{
  "vocab_size": 50257,
  "lr_head": 0.00399,
  "decay_fraction": 0.883
}
MLP neurons of a small language model. Each row is named by its layer, matrix (up: input weights) and neuron, and shows model dimensions 368-495. Each number is 128 + 24 x the weight over its row's rms, rounded and kept within 0 to 255. Numbers have three digits each.
After each neuron's rows, "fires after" lists the tokens most often just before its 100 highest values on Wikipedia text that the model never trained on.

L4.up1117:137103119094113133105108108151117149177133103150116144138131125113171147139109109115105099083095121112094148109125143106132077089094185158122176113115171147132113191172123142121140140128121099130151101123098175131103105099118086099150149126106137113142090127152124116088117114136140117124125114133141113141105128122140126160117123125133153132137134151133119152150142135143138125131132
fires after: " |", " G", ",", "0"

L4.up1536:169131123108109067134101142109146141177156129128146106122133135136133104114179163140113110153121121107136141128183097128162118194128106139117113121128160126102114148144167133114124175099153128137123104118098120109124120122146152193149099126113119143116151098166100126090122085114085088115162078149135122167093135111113112122148141162153122075160180159121122106113121134143141132104133
fires after: "2", "\n", " COVID"

L4.up2134:144138114126102138145111096114153150141098094142134113109122103153149110122113124134111112156098118140147128129160130144134196148141158128138112146115083100143174138174106099153118093100133140108099102139124155142150141134114062147069142132126168118132094107124096140130142115096136119110154127152104093117106126125144124131141142096167133122141094134123125203111121095130127100145127
fires after: "|", "0", "6", "8", "9", "7"

L4.up1484:108074135102113143132116090129115093118174159111131131117117091082116127101113155138158112107065092133129147116130128142136110123124130170172211128128185132105111197132146087143150172132197116120197120153190140113109176126141103119086117075132163099110120107141125160149160127136112122148102157124177118134136110131110135160122146106118157169163153157127113109125146116139099129078115
fires after: " |", "0", ",", " with"

L4.up2520:129130107152121135132138117093173158095140115134143112125130152113110121089091137109095125143144129146119101124134170122150091117114133148134189130137155122154150104187142124107105137110130135154096106135133141097109105163108088185139136130125121129115132128124148136173145108111115103133127075107127162066159130087102144153137138126100133163102191126148135135118136114108102120145116
fires after: " ", "1", "2", " was"

L4.up2112:134143088135115113143158155108074118151160132143206151107113141143162121135162097133150118130130113107108156124138117130102146088102097122148154120123089110137147106152125112154127140106150133129122121148104137111122134150126147104100164079094143132106146128083095079078132151096105140116120129141149112126112109137145119147120107130122135102151092146096110140163141134160151114152123
fires after: "2", "–", " |", "9", "|"

L4.up778:130138122127122107118114106080164164125161151113145099148103176117152091149174097143111121104138155120092103130137106101119164160127124134111082124106129111142167119150183109148125138116122152126132112087130120128137106119120130135142113127145157157145113098082149175098116126147106127137153083117139117154090102096134138165139158086137125135127145134152099105161095145129130098168124
fires after: "2", " October", " January", ".", ","

L4.up1507:107111145164171145149110158116139140110080117129125133150127129141121060112104117172091125098112110128113156119138173098108131100131130122152133145112108145136110146137138116127101133121122145191134138127070102148139147127090130144155086135163127122113073140132127118131124177134122091127148112160106124155128089138134109148125105093073142109097116094133152147129114121096145129114115
fires after: " ", "0", "5", " |"

L4.up968:137122125124156111130100141105127132158196144163131124168116143124175140161162077180114134088164162126112156118150141127130105183126132100127090087110089131143114137140124164122121158100127121119119107177168132136160110103143098140106135131126083131143146072158105138150101121139119109129171156134109141140115077110103151127153095197137139141114155106137154128113148109121139077119112
fires after: " ", " |", "-", " ("

L4.up1255:101151133115092158191141110152145081131143131126111146123117139134141091130109136100101129124076123104112115102113103123122126140153083195149102117116114126149152161072160139160093168130133116073146183138107125145165148130111124131129130126108130137140067120132115099095133112134098119135124125136096137133115115105172148113126138138099144088163119153149147170159146108129130092150125
fires after: " ", " in", ",", " the"

L4.up1906:158145150132042129092113113140149159137145101141148117121110110099146176123137123115175114121135127143121104144155103133132106142173118110112113131099098133162154143129156135165151131148114091112116090132140162144103122136150086129120106131096141121122142119094069124108118136107150143148117155074155113108088167114135117129122149120126152144118173103103133121137122116106113126140129
fires after: "1", " ", " |", "."

L4.up1136:124114145117115154127157162159192136147162060132149168153125112121184114207129124130109126180128155085100127121134079107146106139158132138161192125127124152102115119118133121158144114094137122171168151129133085129128165108118129138091097151101120140137126125124139138131158134099114140172146120165145093107128140134130108136110171131167100147126096126114137169084105094121115068129134
fires after: "2", " |", "0", "9", "|", " "

L4.up4:120121123138106133146108122122136150102089115108157110142134122120106117087116129156103090067094101101095123108113120165127132124123133140088083081100082172123142116099142110140131116152117125167100138135131141143161103150109111163149152130139129135068116108143131132109125143156142118115107156176145182105154151090111134149108096101153120123117153143169172151119130105128109117121111
fires after: " ", " |", " the"

L4.up1131:139139098163088120103106045113137135088104101119124133114137126080134135148148112107144101136071147083117107133111100101078110108080111147075114103107179117128074113110128096113126168101139092110108105124069150148116172164106112084130131149106100158157112106186128137111055163120053135164154137140133109125096085132134109130128167134143104112117116113116113141111117135142137116122143
fires after: " the", "4"

L4.up2462:139085137175121105165136099100174151162191142135082139136157146129129120169158151118153112129081162108182106150135084124140126185067146143158155114132139106142155150132126155153142153191098169140110155100111122122127127083090121160184099141092154158152093077111107137130162097173113143121143123145120103141072176118106131146144082139122115119137082160145148100120112141085121125103146
fires after: "2"

L4.up394:092100122124120129123136113128119146134139131160157106094094145110122134121150127108147158134118135143087158141181122121101110088103104130112133144169102127137141139090155131159096145115119149127153127098101120113137124155102133126116117118131104141116126128141095179146143165058138135082116126118133138128098115130103150114084126155126126134135163155117175146169114154077156117132141
fires after: "2", " |", " in", " at", ",", "|"

L4.up1320:166130125104126137126104159136123107090156116163107156095135129155128127127137130150126138110172128111070113099157139130125169140114080102107130145144156133128077191191166096111160169141157120196103103134112074134104143128131123101195151103121132147120144119073099144092094139101191142117148077137166186104113130086162099123123146140115140080137088147132110176120110134081126132110113
fires after: "0", "9", "|", ",", "–"

L4.up443:141113122147170123103152124124174146101121090154154109166090083113128121134100135091127137105128121113091152100180122132098130161154087087137122125111123124129130139123117135165124081142149159150141097124125074064162186136128141131128119143113132130139137071105115157126125143097141136161102127125158140106122159103102108113121108122136144136134147150123132097105111105124117076157114
fires after: "2", " |", "|", " +", "4", "7"

L4.up194:135128165125109141118128114114121145116130091156112154112132148142139115084108129147093101134135106072094132138156107109094122113113114092136129163140136144107188094084068142148155132143142156140156097152117127099133132127098156135075159120105113107156138127130136117130142134113156118132124092133094111161139082127188102114132185136119115127168104126108148195115133128128124139132136
fires after: " ", "0", ",", "1", "6", "5"

L4.up1709:111103180158154122128145127102161114109143146133127104158133130097115114149160114105145118108094155103127120105145112124146153154094125113148148129164108174102144139127147098168099130105138143144115103111144094088126125111091102137135131167111130122148176102074097104098118089126099096138074100165134188118109133108138123142140150138153113099138123113144130134134104169127110112142138
fires after: "2", "|", " |", "1"

L4.up1745:095129149140153134067164101083137134098141167108152112125112135105105101104175157134143108144138137123116118127130147118126160134132119163079112143113143155153102102120160139134199078139111143150106115133115119136062149067142087125141092171097140180147120112192120129146170127122108131151122141139120142128142139122107138099123154153138134101097154160165127126131146162153156117096144
fires after: "\n", " the"

L4.up2499:139137102120115184129165158146098135097149122120095129098125160135144112129123139144150131112114114128139094117108134140144141131136156120151120131124123145112149129119130136138124186075153138140157130114144161110080137077107112137077095100120111141089124112081120114105148147133160117130084153124101137159147149129134141146125103142116137049101119087116166138164108069130125112099107
fires after: " |", ";", "4", "2"

L4.up680:158111110128153151120124121100139133152085067113121118121119189103102091115124111151186154137109105155116150129121127128146147121129136199137123108112112131089127128146150150158142110173150139145119134101122192136130144091116110124124141095115084121131107132110150126092157121130137128137123138130117111140129131139123128127082111152091130123091114110122095137139163088143171116152127
fires after: " ", "3", "6", "0"

L4.up1576:129160082116076170136138138129137125137116117134118133135108150114118112166128127095141131108130169176102152140136149113141101155073116105174096121137118118151090111136156130087107135147150131178128144113135141117129159133115088108121067128159121114101106117202144112148127107150110147155138114113120132095125134086140131170148170136136094078099118098127077106108136077099155110112121
fires after: " ", ",", ";", "2", ":", " ("

L4.up1985:118125144134115124102093137119150142132102118157161129171127124128173128129120116152167107141072101151110085118159162116164105120134148128124155083148105142074120137139155108157117078122131130116139152166117121073129138149135177132157176072113140146130204114123106123129153096121096121106165092169108141150098110080148064131146111155153125138136164114086106156123085151124138139097130
fires after: "2", " In", " end"

L4.up447:124142092106117143162125151140135126118106110106125138096126129111128107091108119075115148077106125115114083157127106103151144040100097154142125119147158151120148164148133113129078116154148162108103149132057109149087121190086105147120128095111109127093109111089120162105149126109116121099180102114142101108128164137140130145155097082138134094127123125140109130120135154137118066116123
fires after: " ", "1", "-", " the"

L4.up1276:110097113096131119134094156085117146132154086123160135111124135112161131123156153102097104111161134164130132136142155110127138110112117112093160126114145148099129172113072116137107074149145121161178167099103136127126148162117096135146150182173143103139164105100105084141128117140133090129164127151162103158162170125144124128097122090123154106110096164165118122108125134118134107169101
fires after: " ", "1", ".", " Party"

L4.up1655:160137067118092146137156099076133153127117102134109150127075131120102112136111122156100165131125107147175075121137133146124157136141136072119111113149119128108105086111162109140143120133120119144083115132131127119169168141111140145097137124170125142132138150093138111153147119108139139142131130100149125116145189122111119115125145159178121084108133089139156112154127116120083145122132
fires after: " |", ";", " Center", ","

L4.up233:101130132135168155125104094140145142123110096119153119137111164100146074123110075098144105120126170131134144110138115109111119120104065148114147122156129125058126165109098141116076064128145130175132125166121107118133195085138117063106154177170136136143159138135137119083115153095097100117033193130126131158127149136128143130088124126145176143102101101130109144110071121136155118135122
fires after: "0", "9", ".", "4", "3"

L4.up2524:118112133091107085151082121166146164066112122131101137146113128113180134128148141137118136137166142083095108137134152124074129129128157144081126100109113126189111142148099114156134107133109117099111113161172128138145093147132118116156127152111142165110153137122125136147103129131111128135137123142126120140135138094098098103091122174177136107103146124156161161176163148107107112122148
fires after: "0", "9", " ", "|", "–"

L4.up390:140142125138090103077099113094115127137143143107165097149110101086108110126118094137163097158163113093098103127120111131149131186116116126121161108119147159139147109134143113134145128130144144111104118128111111164143122128103135092140126125147178117097109132158121146115161125127091113185122128156164106191134136100104146158092143159138140121160148157130114149166114161168147122141184
fires after: "0", "2", "4", "3"

L4.up586:115121122128158099108110082135131179120174128175117132135117164101141139113146133131156121104132152151101115110137116130163141071153090131126132135100109116157088144131150173116138105107144152122126116099153124104089162117119127116143140156138103115130135092118101162126159141082123175112089142142144191125092113149099138091137119143133106089144126161154138153122102108158087141152166
fires after: "2", ".", " |", "km"

L4.up790:140101141146165136137125133123115082102135099158110139108139156165115104135143110102108079130117117153106156117127112133106113101122100135122089108163125100093135119138143173160122189132120121157153156166060175091122156085156132162121133111134143131099160084133107148154124129097147106137106112089180092104135120113116146149138144112125132110144082127137116141104099117128138100134099
fires after: "0", "9"

L4.up1690:117096146129131168116150134142166107101118172157147111128139126127142127171121137143083123155139120153102072095158130165114111159125161126157153143159074135087118104130122105173146158144135116134112117155118148160092085119125139162145132105100128124102161126141105118147125103094165157158138129159084191136126147141196093139116153153148075126132108151175102165153134128113101096153117
fires after: "|", "–", "0", "9", " ", "1"

L4.up416:144102139123113099135137078121113137153141147104058114138138133118132120136161132086122126074086105123127147125158126122154107154083147083111137094102095142130117102114136105150133186146091129120134096153150136125153124129168049115119122119140169112099099112169078119103152096163140120155136159149138118122169155136115117159104111146163161108125092109146131106143131124136121142115125
fires after: " ", " (", "–", ",", " |"

L4.up1601:126111121139094121171135105154124096126081090111126090102085109122170109106096125170152096116124111135140091141167109101147151123146122093141126143150158163156141121158161135126096147150145148144132132125123109133116119134142131142112118125137105085151152138118136142154170160147135145111145155122096140170081100095096073059108155139130123064147124148137111185131134108137101149116119
fires after: " |", ";", ",", " a"

L4.up508:152158121112131108142121144055150117123147101117061128110112125100120163142159138142118120119150136105097147126154125149133116168117137142096102092093098096138131129147129093144122153146099144138139131129136117139120118128141114170122101122149142110150117094146109166119101159101144147145130125091108100090112136080128165101129140078111186147151168124152128128124133113105143128086124
fires after: " ", " ("

L4.up1197:153118130113114116154153141126089157104108121186093108110136136103151163113169133127142157144152118110115136132141142104136148146173111153118103166127120126137140147095168174105092147104109130138076129107130108102090149162113151130127140112165182160104178104113168160150128135092094132123103164093142130114095121131063086113107084132137111112130104135154112127141144139156117113131148
fires after: "0", "9", "2", "–", " |"